Weights of a small transformer language model.
Training: a variant of Adam for these matrices, 566M tokens, 8640 steps.
MLP neurons of a small language model. Each row is named by its layer, matrix (up: input weights) and neuron, and shows model dimensions 0-95. Each number is 128 + 24 x the weight over its row's rms, rounded and kept within 0 to 255.
After each neuron's rows, "fires on" lists the tokens most often at its 100 highest values on Wikipedia text that the model never trained on.

L3.up754 [ 99 122 140 122  99 123 145 141 169 132 118 164 150 123  89 165 111 153  76  79  77 134 110 131 139 162 131 127 168 127 135  94 152 125 145 177 137  99 124 157 104 125 193 148 116 152  91 127 175 133 172 145 111  91 130 159 116  79 118 142 121 104 138 134 128  75 165 116 138 111 121 109 147 131 115 136 150 140 103 122 126 100 139 110 140 159 139 158 130 159 112 171 169 121 166  93]
fires on: ",", " January", "′", " February", " December"

L2.up704 [128 134  86 122  76 110 167 152 134 123 153 154  94 136 150 125  93 105 151 118 127 183 122 140  88 131 131 120 130 176 123 167 156 140 132 123 130 123 123 133 142 123 137  91  83 141 121 122 120 126  86 139 106  40 122 126 127 167 165 161 131 130 105 117 162 143  96 138 119 141 110 131 147 170 111 184 135 125 137 136 142 101 120  97  92 102 123 108  86 132 117 148 130 104 104 112]
fires on: " |", "\n", " (", "\n "

L3.up1074 [128 143 109 100 111 110 127 111 160 133 127 113 127 136 138 143 142 157 132  91 132 106  93 147  72 160 124 104 102 161 175 102 126 140 151 109  85 123 126 106 117 118 120 133 126 137 133 110 146 167  99 160 134 144 113 141 108  81 136 152 149 121  83 170 188 141 158 125 119 125 140 121 145 132 142 189 144 157 109 162 153 126 125  97  82  94 124 128 124 124 169 159 116 125 110 107]
fires on: " of", " on", " and", ".", " with", " for"

L2.up932 [111 125  94 109 114 125 120 152 106 134 158 142 149 128 161 131 159 144 144 125 138 171 112  89 104 136  94 136 102 136 123 151 141 143 134 121 110 125 123 118 147 151 160  96 121 138  86  89 112 133 126 133 144 128 129 130  94 134 153 190 106 116 109 148 112 114 107 115 115 153 151 132  91 115  87 161 156 149  82 111 158 138 135  91  99 131 140  81  85 131 156 141 114 131  91 103]
fires on: " |"

L3.up250 [105 125 120 112 134 130 163 130 127  96 120 127 184 112 148  90 147 138 166  96 117 109 101 105 116 149 123 109 110 176 159 143 151 112 153 100 125 141 130 163 158 122 133 155 126 142 148 125 108 142  81 137  88 133  89 154 115  85 122 163 138 122 161 134 118 147 134 126 134  84 120 113 177 155 116 186 155 195  86 175 143 101 103 125 117 116 141 139 169 110 117 145 146 127  90 135]
fires on: " and", " of", " with", " as"

L3.up1490 [137 152 135 113 126 119 110 117 117 135 163 119 131 143 132 145 158 170 153 117 104 120 125 142  96 140 153 130 133 105 133  95 102 167 121 156  92 121 115 139 148  86 129 101 100 135 133  99 142  94 153 148 109 116 125 148 113 133 167 113 158 168 177  96 132 113 104 139 125  94 115  99 175 179 131 146 139 113 109 149 123 107 123 123 112  90 111 145 124  96 139 117  99 131 116 125]
fires on: ",", " States", ";", " York"

L3.up661 [126 145  77 134  81 128 148 142 111 107 161 145  81 111 128 131 111 170 117 138 116 115 115 129 147 136 118 136 110 134 113  96 104 131 151 123 122 151 124 143 124 107 122  84 109 110 137 112 126 124 144 154 144  86 121 118 117 142 153 107 111 139 142 102 170 131 144 127  96 128 150 145  90 158  88 166 123 124 137 123 114 100 130 103 145 158 118  97 117 136 117 131 111  74 105 143]
fires on: "\n", ",", ".", "),", " |"

L2.up1198 [107 154 116 100 168 145 100 108 185 126 149 154 125 148 155 142 130 121 142  53 127 159 137 133 114 126 109 128 120 176 133  61 131 140 165 148  94 107 108 138 121 126 111 129 115 102 118 107 125 153 131 109 135  92  75 166 136 126 144 130 142 147 122 116 106 131  80 148 145  79 142 119  95 116 136 160 153 160 121 136 156  89 119 146 118 101 143 156 120 129  95 104 116 152  89 103]
fires on: " and", " The", ":", " New", " ("

L2.up1033 [160 131  75 107  68 135 138 117 121 159 148 161 113 143 172 124 143 117 106 123  79 183 128 162 107 136 118 107 107 180 149 154 161 133 155 128  94 134 124 140 158 133 103  92 136 135 129 134 102 133 105 119 104 106  94 117 115  94 129 156 138 134 104 122 172 124 117 180 155 104 133 135 130 128 114 130 125 155 116 120 147 129 124 144  89 116 126 150 100 147 119 104 164 134 111 122]
fires on: " |"

L3.up1947 [146 146 145 114 139 149 105 139 161 104 149 142 174  92 170 125 134 112  66 127 161 106 116 109 131 124 146 144 117 166 149 161 139 150 139 130 109 105 117 150 125  95 123 142 119 121 156 123 132  89 158 120 107 149  72 126 159 138 123 179 150 157 158  96  97 135  84 112 134 157 104 126 130 145 116 143 150 157 132 140 117 132 133 111 104  93 163 141 131 120 106 129  97 137 129 123]
fires on: "s", ":", " s", " ISBN", " S"

L2.up577 [137 128  90 138  84 106 147 132 115 127 160 138 114 139 122 145 129 167 118 147 129 151 129 127 123 114  81 134 144 118 144 117 158 126 161 126  89 140 101 127 121 150 155 105 133  93 119 150  96 186 123 122 139  84 135 145 119 107 144 126 136 120 147 128 176 152 112 108 144 100 137  91 135 123 131 153 138 125 135 148 152 105 101  98 111 122 120  91 124  94 141 140 154  83 122 109]
fires on: ".", ";"

L2.up754 [124 147  98  91 162 143 156  83 145 116 173 143 110 162 182  95 127  86 100 124 108 164 139 130 107 150 155 135  88 142 140 175 161 121 128 115 118 157 135 150 120 124  81 134 111 144 137 125 130  90 120 141 104  83  89 163 138 138 130 170  97 120 112 144 147 107 105 117 120 150 142 116 129 136 100 177 107 141 114 113 143 134 113 146  85 113 152 132  97  96 124  92  79 131 146 115]
fires on: " |", ",", " and"

L3.up1094 [123 129 152 112 182 119 131 151 125 144 137 111 164 145 177 119 153  82 134 100 159 156 115 110 142 181 143 130 125 161 156 124 120 111 103 159 134 123 115 125 151 101 106 139  93 131 104  99 138 127 134 185 140 146  84 154 132 109 192 138  97  84  64  88 130 133 122 171  90 115 121 137 156 133 124 113 161 117 117 115 141 107 125 120  80 132 151 117  92 163  96 115 115 106 166 135]
fires on: " |", ";"

L2.up1225 [ 82 130  88  91 118 130 171 112  90 139 126 136 146 149 152 142  91 101 133 157  82 136 107 100 135 111 155 130 123 167 162 115 154 141 156 103 117 102 161 153 149 159 148 122 141  82 156 145 143 108 143 129 161 144 121 119 132 151 104 138 114 149 119 128  96 131  62 139 129  92 117 139 136  73 127 133 141 148 109 122 150 181 126 117  88  99 143 122 103  93 166 148 104 128  99 108]
fires on: " |", " are", " has"

L3.up634 [147 128 116 132 107 117 121 136 143 113 123 122 140 109 108 137 104 113 158 102 113  94 130 138 108 152 116 151 142 103 109 137 112 112 147 143 118 113 113 168 109 147 142 131 109 113  93  96 142 117 149 137 143  88 153 151  89 117 158 142  77 120 169 137 110 114  63 117 113 115 135 112 120 141  95 129 173  78  96 113 150 136 126 131 126 153 111 123 114 140 122 132 134 138 120 114]
fires on: ",", ".", "′", " to", "″", "W"

L3.up1813 [ 91 101 126 115 103 156 142 109 161 135 127 138 166 120 138 154 156 134 129 134 155 121  93 103  68 166  82 108  81 164 143  96 145 149 111  76  79 138 115 157 161 136 146 123  89 119  97 122 107 130 108 121 150 103 115 147 117 118 117 183 133 119 113 163 147  93 139 132 149 129 105 115 155 107 109 163 144 115  98 188 147 188 112  81  97  97 129 123 102 114 135 122 131 144 109 129]
fires on: " |", " at", " from", " in"

L2.up701 [135 124  79 118  93 153 181 125  94 148 151 129 103 121 166 154 127  68 147 130 109 143 119 127 118 121 112 111 110 169 120 157 139 120 122 145 121 112 112 132 119 118  95 119 111 176 156 144  95 158 109 102 119  83 100 157 129 121 132 133 162 134 105  76 146 131 111 144 105 109 110 130 106 161  90 169 136 154 134 121 130  93 125  97  96 121 156 147  99 130 115 146 140 143 111 130]
fires on: " |", "\n"

L3.up1952 [141 117  78  98 131 127 149 142 143 115 133 125  87  91 121 133 103 121 140 116 117 167  67 100 117 158 118 111 106 130 140 117 142 119 180  83 113 146 119 142 117 120 133 130 127 143 121 151 115 163 131 153 170 151  93 116 108 106 127 134 118 122 135 179 160 155 178 111 138 101 155  97 166 139 157 171 126 130 122 171 130 136 127  96 146 109 141 126 125 124 129 118 100  85 121 121]
fires on: ":", " on", " in", " than", "."

L2.up1554 [142 129  77 128 118 129 133 138 121 133 182 130 117 126 143 134 162  87 133 114 122 178  88 146 114 168 135 115 113 206 134 135 174 140 120  71 112 120 129 136 168 122 119  90 154 146  80 128 138 178 108 141 139  75 108 124 140 153 142 126 169 110  76  96 171  91 106 158 108 131 116 130 130 157 111 151 130 151 114 126 158 124 145 140 126 140 125 121 100 136 115 122 107  71 136  99]
fires on: " |", "%", " "

L3.up1129 [119 130 140  92 114 140 138 149 139 116 150 154 115 100 138 154 114 134 102  94 131 144 102 118 136 140 131 122 129 151 162 101 166  84 152  94 124 103 134 167 101 147 106 120 137 121 162 133 157 131 109 157 162 124 120 150 111  88 153 147 168 131 102 145 182 142 120 162 138  94 127 102 138 103 110 165 135 159  95 194 124 108  78  94 155 130 121 111 141 149 131 114 130  91 117 106]
fires on: " for", ".", " than", "'s", " For", " not"

L2.up351 [118 155 112 137 107 162 130 123  68 104 146 172 110 162 184 134 138 157 140 152  96 159  86 112 113 108 177 149  98 142 132 150 141 154 140 104 103 136  94 148  89 135 117 141 102 119 142 139 102  80  78 147 138  98  97 139 133 155 145 105 180 120 138 172  82 161 120 128 143 123 131 156 105  81 141 103 131 139 119 109 116 160 113 148 123 109  79  92 114  91 151 118 144 152 129 139]
fires on: " |", ";", " oz", " –"

L3.up713 [ 73 146 136 109 106  92 119 101 149 150 151 121 122 152 117 148 163 120 142  99 126 122 129 148 165 122 135 156 119  97 160 113 104 127 138 145 158  91 123 110 140 103 133 109 101 121  82  84 145 155 171 183 117  98 122 183  92 104 147 114 127 135 146  80 133  99  83 164 139 137 145 104 124 152 117 153 123 146  99 149 126  53 152 140 134 118 123 132 155 131 149 134 103  95 141 125]
fires on: ",", "″", " 2008"

L2.up1794 [ 56 140 144  83 156 142 142 130 193 115 129 171 154 130 142 109 117  91 135 140 125 117 101 138 131 177 100 124 127 117 124 105 165 134 130 151 105 139 129 131 144 140 101 133  93 112 139 102 147  95 106 175 163 130 105 179 117  92 116 135 107 153 139 116  91 106  93 102 132  77 123 125 143 126 144 154 151 111 122 186 109 136 117 111 142  87 136 161 128 160 118 124 105 153 139 120]
fires on: " of", " and", " &", " de", ":"

L2.up1844 [144 133  71 128  81 139 157 135  96  95 113 146 105 131 113 130 157 118  88 147 101 137 118 143 108 104 125 134 109 136 145 128 127 173 122 105 108 148 129 134 178 126  97  81 122 115 106  89 131 176 115  96 107  74 141 147 115  90 141 116 156 144 137  96 195 150 144 118 100 160 122 150 106 160 134 166 125 134 109 135 143 116 173 108  98 115 170 150  94 152 147 105 151 136 117 132]
fires on: " |", " December", ")", " November"

L3.up1495 [135 125 148  99 165 106 114  91 174 119 125 153 166 156 126 121 123 101 126  86 146 117 140 129 134 151 114 147 111 176 156 109 169 138 139 141  76 121 111 119 116 111 101 132  70 146 111 102 156 164 116 149 151 157 115 156 129 140 160 128  99  88  94 122 102  83 162 138 113 107  97  79 148 102 118 164 136 141 102 169 141 124 109  97 134 144 151 150 142 117 114 110 114 124 136 115]
fires on: ":", " of", " on", " the", " in", " The"

L2.up597 [ 99 114  97 107  84 138 155 112  78 148 123 154 152 143 157 142 102 176 134 133 127 122  93 115  78 124 133 143  71 149 118 150 166 150 146 127  63 122 108 183 129 141 129 146 106 113  89 136 104 109 112 113 124 151 125 107 127 159 124 137 121 141 132 171 132 138  88 142 126 115 164 146 138 105 119 128 143 139  92 117 170 166 115 102 104  86 110  78  79 107 120  99 153 160  95 129]
fires on: " |"

L3.up1411 [142 170 158  90 126 109 156 115 124 123 172 147 126 112 178 143 150 102 152 125 169 135 120  82 146 129 114 158  66 146 169 155 128 112 147 104 124 111 106 150 102 124 119 144 103 113 157  93 149  99 134 151 114 141 109 162 116 159 117 189 156  90 118 146 140 147 121 170 109 163 126 131  88 139 143 131 147 139 118 140 127 161  92 133 141 132 135  97 154  82  99 101 111 131 105 121]
fires on: "r", " s", "s", "b", "n"

L2.up623 [122 134 130  99  82 136 118 123 114 137 161 106 116  95 118 113 148 153 101 135  99 112 129 136  96 135 110 119 171 161 135  93 121 141 148  99 106 117 151 122 142 113 131 119 135  84  77 120 109 179 147 152 135 126  87 113 137  71 109 126 143 158 172 105 194 125 154 102 107 116 141 116 149 136 123 172 133 138 106 163 129 106  91 100 108 122 111  86 102 126 149 123  97  86 104  97]
fires on: ".", ";"